config = dict(
    n_layer=11,
    d_model=256,
    head_dim=32,
    norm='rmsnorm',
    norm_eps=1e-06,
    positions='rope',
    rope_fraction=1.0,
    attn_scale=0.324,
    parallel_block=False,
    lr=0.00245,
    lr_mult_qkv=0.4,
    lr_head=0.00498,
    seq_len=2048,
    steps=4149,
)
MLP neurons of a small language model. Each row is named by its layer, matrix (down: output weights) and neuron, and shows model dimensions 64-191. Each number is 128 + 24 x the weight over its row's rms, rounded and kept within 0 to 255.
After each neuron's rows, "raises" lists the tokens whose logits its output raises most directly, leaving later layers aside.

L3.down976 [180 101 132 126 119 109 136 137  99 120 100  96 132 123 100 122 134 144 127  55 149 170  93 114  69 137 119 119 155 133 122 161 108 133 122 118 152  99 147 128 127  87 123 114 104 124 138  96 117 121 135  81 128 109 124 142 111 169  91 125 182 143 123 132 131 132 110 149 134  80 143 141 143 177 162 125 119 171 126  95 129 126 133 103 101 112 111 119 149 120 144 148 150 155 122 135 158 148 170 127 118 182 130 116 115 104 134 108 146 140 110 106 139 136 164 152 108  88 135  97 138 120 128 170 151 130 147  63]
raises: "y", "ines", "iri", "tor", "ym"

L7.down959 [122 133 141 115 115 130 116 127 116 122 106 102 151 101 144 142 144  55 156  92 137 158  98 156 110 140 135 138 111 121 182 156 145 147 158 144 116 148 145 131 172 118 133 122 143 110 163  77 101 123  81 114 101 129  95 135 113 135 167 148 104 165 157 116  97 136 108 109 110 131 145 130 123 194 141 100  90 119 108 144 134  73 144 149 164 140 122 119  84 143 136 116 145  70  93 139 117 117  94  92  80 173 164 124 110 104 162 140 149 173  96  82 132 164 142 112  88 113 133 106  92 137 156  92 121 147 112 131]
raises: "ot", "ots", "oke", "rea", "ont"

L7.down501 [ 97 108 116 111 106 135  97 126 156 119 111 114 114 158 184 172 117 128 122 118 115 141  99 128 174 148 125 100 142 100 143 110 165 140 146 163 120 120  89 114 127  94 110 160 133 121 168 110 107 102 121 157 123 112 142 109 127 131 152 194 112 163  96 153 109 110 117 118 134  63  93  77 167  53 123 155 156 101  79 141 106 100 118 128 119 136 121 114 151 126 150 143 126 113 134 154 142 136  82 132 135 103 119 144 149 131 165 155 148 149 150 146 110  68 103 118 162 116 134 141 141  89  97 105 131 106 155 107]
raises: "cle", " to", "fic", "por", "uction"

L8.down89 [106 139 143 138  93 119 120 145 116  83 114 137 175 145 138 114 121 124 113 130 178 128  86 129 112 170 156 179 124 146 129 166 141 134 141 100 114 156 139 111 135 133 185 136 123 146 140 117 106 134 126 150 160 113 143 111 126 161 150 169 134 157 158 148 102 133 147 152 121 121 127 128  83 143 115  85 141 115 142 150 157 149 140 118 160  86 159  82 158 157 144 115 122 105 142 159 133 118 116 130 102 146 118 169 101  84 104 161 133  50 139 143 188  83 112  89 178 151  94 129  94  81 127 137  77 146 128 125]
raises: "ual", "ous", "izer", "ets", "istics"

L8.down49 [103 151 162 121 113 178 116 171 146 132 138 163 119 127 103  90 154 111 158 136 185  81 117 121 108 170 150 101  82 100  82  79 115  80 128 190 128 146 166 127 121 115  95 154 122 115 102 181 129 165 157 181  95 152 165 139 106 133 126 142 112 127 103 155 156 144 141 108 105 105 168 120 113  90 129 123 115  94 130 127  95 155 150 108  85 148  94 169 146 143 111 150 180 119 128 106 109 111 133 137 116 106 123 142 117  94  63 151 135 155 126 112 114 135 125 153 114 156 125 110 126 188 125 115  84 131 110 102]
raises: " time", " until", "ef", " times", " reason"

L8.down144 [118 147 133 132 118 126 152 118 175 151 158 134 132 153 133 119 197  94 175 136 134 128 113 127 137 132 130 112 113 109 114  92 147 130 107 142 149 137 135 130 106 150 121 182 116 186 130 138 167 134  69 108 144 121  93 167 159 143  91  86 130 146 109 134 140 136  90 142 119 147 152 110 153 160 113 174 173 129 106 165 112 173 128 155 149 124 164 114 146 141 209  91 123 110 129  79 105  99 118 122 118 129 126 115 202 119 153 133 116 109 135 144 128 112 135 111 145 150 121 134 153 146 119 119 106 175 101  99]
raises: "cing", "ber", "bon", "ione", "day"

L7.down920 [157 138 107 149 161 126  83 134 123 147 120  89  82 138 119  89 158 134 137 146 114 189 147 142 104 102 102 143 124 139 142 154 149 138 166  98 127 129 105 153 119 138 192 111 149  89 117 115 165 143 124  91 106 141 115 129 159 149 126 105 138 119  87 114  80  87 126 148  94 155 114 147  92 160 108  91 141 132 174 129 121 126 125 152 147 130 146 149 132 121 141 122 138 134 142 113 134 114 113 112 104 137 117 135 141 149 150 176 138 114 176 139  94  89 116 124 193 129 151 113 183 181 117 128 100 120 166 114]
raises: "fully", "ful", "iro", "offs", "ors"

L3.down186 [ 95 180 146 173 126 114 152 135 107 141 152 120 125 133 136 168 164  93 120 116 120 135 110 112 114 137 120 156  94 109  93  99 118 135 110 131  98 138 139 128 130  99 125 138 101  75  91 108 111 104 132 132 181 113  77 147 129 160 146  97 125 160 149 173 151  84 109  78 133 190 124 137 170 195 128 154 122 123 105 138 122 146 130 123 143 106  89 108 133 145 157 146 115 106 152 146 126 119 113 116 132 152 104 109 122  68  84 113 130 119 104  96  89 143 146 124 121 123 104 117 165 123 158 162 130 145 145 101]
raises: "ages", "les", "age", "s", "ines"

L3.down888 [125 153 130 165 133 106 132 113 135 156 127 131 107 114 121  98 177 126 128 166 160 145 117 115 150 125 133  92 147 113 136 132 145 133 142  98  96 121 137 149 159 114 140 129 124 126 141 102 162 151 112  82 134  86 116 148 164  88 135 111 100 142 112 120 112 135 175 140 116 121 146 147 120 147  90 125 101 141 128 140 128 116  97 166  96 101 141 146 150 122 120 114 133 106 141 127 139 121 146  95 136 117 116 117 132 127 124 156 122 133 128 110 157 129 142 119 123 142  98 151 123 136 139 124  97 109  90 122]
raises: "es", "ward", "ury", "ler", "ues"

L3.down892 [125 141  84 122 123 111 139 145 139 131 150  79 111 120 108 143 126 142 107 145 135 164  81 118 114 138 166 122 121 145 119 139 174 106 142 150  96 164 134 124 116 110  93 169 131 152 112 105 106 149 124 117 116 106 129 130 133 125 146 104 124  72 136  63 141 118 123 114 128 140  82 121 117  47 167 130 135 121 171 133 137 122 102  96 135  82 112 134 112 129 145 142 147 132 163  91  93 132 106 124 126 153 108 130 104 117 188 142 106  91 123  94 119 132  98 130 138 163 192 115 108 125  74 143  95 117 150 119]
raises: "rm", "al", "le", "r", "ld"

L7.down88 [137 129 164 148 110 102 162 173 119 125 132 138 136 133 103 101  91 131 145 107 106 126 143 143 141 135  93 125 130 128 224  92 105 145 154 150 144 106 135 152 142 159 152  73 100 121 136 100 123 125 150 127 125 118 105 150 121 120 124 116 120 136 124 136  75 171 139  86 119 117 129 170 124  96 164  67 143 125 116 147 177 160 161 137 131 125 139 131 101 125 137 105 129 113  89 118 196 125 131  89 124 106  73 128 103 106 157 127 143 122 169 129 136  86 136 101  70 140 106 153 145 142 152 130 161 113 177 106]
raises: "ion", "ia", "ium", "rest", "ias"

L5.down348 [102 144 138 149 128 141 149  89 167  78 105 127 162 135 130 141 117 130 138 140 121 141  97 109 131 153 117 154 144 118 103 157 145 124 145  99  98  99 112 132 165 102 133 150 123 121 124 121 185 101 105 135 111 120 115 135 108 151 156 127 172 119 181 113  70 123 139 139 101 178 110 137  82 132 178  90 145 102 141 116 120 110 127 154 130 141 175 150 108 157 114 150  82 135 101  93 116 136 108 124 109 143 160 143 126 141  96 112 147 154 143 111 147 150 134 117 108 122 133 114 133 132 144 129 166 109 149 110]
raises: "bles", "ble", " other", "head", "ke"

L8.down834 [118 123 125 143 100 156 136 103 153 140 153 154 125 171 160 149 176  93 146 124 127 108 126 130 115 136 102 149  78 140 126  91 142 131 153 113 133 116 126  78 133 129 190 128 126 104 129 153 133  97 106 111 164 130  90 131 122 155 127  98 143 108 129 126 151 137  77  95  99 116 102 133 136 160 118 159 123  66 144  77 134 119 186 107 109 111 141  97 161 140 168 152  98 142 108  95 139 120 117 100 109 129  93 122 102  99  94 131 112  85 148 124 117 184 150 105 140  82 149 139 121 112 106 118  95 120 141 147]
raises: "red", "ring", "rey", "r", "ra"

L8.down565 [168 143 115 114 158  94 127 150 117 122 120  86  99 134 109 130 117  89 123 144 140  58  93 124 117 147 118 103 134 158 127 125 127 122 122 138 110 169 140  90 165 113 142 134 141 138 111 173 136 135  95 100 173 115  83 133 138  77 128 130 144 161 131 106 111 152  95 124 102  86 131 131 115 111 136 208 139 134 152 118 121 134 128 115 142 150 111  79  97 126 123 151 193 122  96 131 108 161 125  89 127 160 129 138 129  94  74 109 159 141 113 122 137 109 149 126  61 106 122 152 145 139 104 142 136  90 121 152]
raises: " are", " were", " include", " have", "gn"

L8.down857 [ 88 163 143  89 124 134 136 159 113 138 149 121 156 144 109 108 146  80 147 129 138 138 127 132 140 138 171 159 134 121 155 114 127 173 105 126 114 100 152 111 103 126 137  58 125 164 162  93 104 171 129  86 146  80 113  91 158 137 163 132  90 105 103 126 132 107 129 127 142 115 135 132 115 164  97  93 159 147 149 138 113 132 108 126 118 156 148 110  90 142 105 142 151 125 110 149 109 135 122 122 141 125 120 131 112 157  95 108 143  91 105 120 127 133 130 170 114 138 139  93 155 117 126 152 142 104 125 124]
raises: "and", "ose", "ress", "ander", "os"

L3.down886 [123 180  84 127 142  96 100 127 112 134 108 104 113 182 118 145 131 137 127 106 139 150 119 118 123 149 116 103 118 133  81 194 152 110 138 103 104 153  98 142 130 116  87 122 151  98 126  88 112 108 142  93 131 112 156 159 150 121 137 118 153 137 106 124 103 112 142 103 128 108 122 121 129 132 122 170  97 130 150 112 173 142 115 100 140 157 102  94 142 185 192 160 140 123 137 145 103 125 128  95 118 113 109 174 159 138 134  89  70 109 113 105 106 126 102 117  71 110 159 125 150  90  95 149 145  97 130 102]
raises: "r", "erm", "in", "ins", "er"

L3.down737 [ 87 123 126 138 137 129 121 135 148 155 147 118 144 183 123 118 129 113 115 159 125 163 143 154  99 176 141 138 143 100 150 141 161 142 111 125 131 135 153 135 138 139  97 126 132 112 113  67  84 119 149 129 165 107 123 107 113  95 115 136 145  94 146 114 155  92 104 136 157 156 129 114 105 148  83 141 135 115 127 142 144 132  80 136 158 176 115 169 121 111 153 110 158 145 119  79 163 124  61 102 130 110 122 163 125 124 139 141 126 152 168 107  92 141 123 123 151 125 130 110  97 148 138 113 127  94 120 115]
raises: "ler", "ti", "ling", "lan", "ph"

L5.down1020 [166 147 114 165 104 120 131 126 164 133 165 128 160 161 126  84 151 138 137 146 151 126 110 107 116 143 162 143 144 159 108 105 159 121 144 114  93 149 130 106 124 101 105 105 101 168 111 102 136 104  75 153 116 131 128 134 135 136 140 126 143 125 131 111  79 172 145 103 149  94  92  76 116 159 152  92 100 107 127 113 140 133 117 117 112 153 135 156 116 166 133 108 139 107 105 128 105  77  67 133 110 146 143  83 131  96 165 149 130 170 100 128 124 143 130 143 137 107 151 126  94 146  90 165 167  99 136  85]
raises: "nce", "ries", "mi", "ted", " property"

L3.down533 [132  96 118 126 155 116 117 159 141 140 134 159 109  77 108 127 118 131 129 139 123  85  88 152  96 130 112 132  83 123 149 125 158 143 119 143 114 108 115 151 102 103  91 123 147  70 119 106 109 156 142 135 103  72  66 149 124 115 124 100 136 136 181  82 149  82 113 140 115 128 173 126 151 111 140  79 135 138 164  94 137 109 163  94 134 128 130 146 110 175 125 102 171 135 118 134 144 141 141 106 147 125 140 139 132 125 165 140 113 106 114 124 111 125 132 113 112 154 117 126 112 152 124 130 115 126 160 134]
raises: " American", "ia", "ace", " Americans", "izing"

L5.down240 [174 159 175 171 114 136 146 123 148 154 150 133 166 192 135 146 132 121 129 154 143 145 162 143 128 104 163 161  94 158 106 113 135  86 144 101 101 121 149 141 159  92 135 138 145  95 149  84 135 156  99 109 146 120  99 114 114 134 130  85 121 132 145 161 111 158 142  90 134 156 136  94 104 105  95 161 128  98  84 129 165 131 107 161 160 151 132 123 139 118 115 137 138 105 165 122 118 100 103 104 130 129  72 154 152 146 148 166 108 159 117 115 115 128 159  87 144  64 102 150 131 118  84 139 176 113 151 111]
raises: "fully", "ful", "maker", "ories", "à"

L7.down119 [175 127 119 139 130  81 162 144  97 134 116  99 122 115 130 124 147 133 155 130 149 125 112 138 154 129 142 132 105 139 142 177 156 100 107 100 138 132 150  82 166 137 153 111 120  70  76 130 146 175 112 139 160  91 126 147 120 138 124 165 157  99 127  90 130 134 106  72 144 166 137  90 102 101 127  92 107 132 123 140  93 111 112 133 115 132 135 125  87 150  90  76 148 145 135 152  77  90 150 122 127 182 156 123  89 143 144 159 153 107 166 161 121 121 134 136 151  78 111 168  99 131 141 157  95  59 128 134]
raises: "ful", "ging", "nt", "mad", "ural"

L8.down654 [129 114 112  82 118 170 115 149 124 125 120 164 135 138 128 145 104 112 171  92 103  86 133 115 111 157 149 131 113 155 142  95 134 143 149 109 100 139 158 165 122  96 143 140  94 105 136 105  56 122 123 145  73 168 126 130 131 106 160 150 159 111 115 194 124 131 158 145 100 169  83 141 109 122 150  97 157 180 160 135 117 148 167 135 104 126 144  97 101 115 110 102  84 146 113 113 131  94 129 179 151 144 102 120 117 151 137 116 119  73 134 138 158  81 128 147 137 154 112 151 133  78 123 114  72 120 168 126]
raises: "ory", "itions", "ition", "ress", "ories"

L5.down193 [109 109 147  90 166  90 122 143 129 142 160 127 117 104  80 166 141 179 106 168 125 101  95  78 137  89 108 148 106 110 132 114 133 139  76 107 118 138  98  88 136  92 180 154 131  93 110 126 123 150 127 121  87 155 144 116 131 134 119 102 163 103 164 103 125 127 132 137 128 102 139 125 118 155 108 111 135 119 105 143 114 137 122 141 149 126 121 138  91 117 153 106 131 108 100 130 113 120 132  96 106 121 111 151 151 136  93 127 125  90 154 117  90 132 138  79 155 127 140 133 118 151 116 170 173 113  91 108]
raises: "ions", "ion", "aly", "ala", "alog"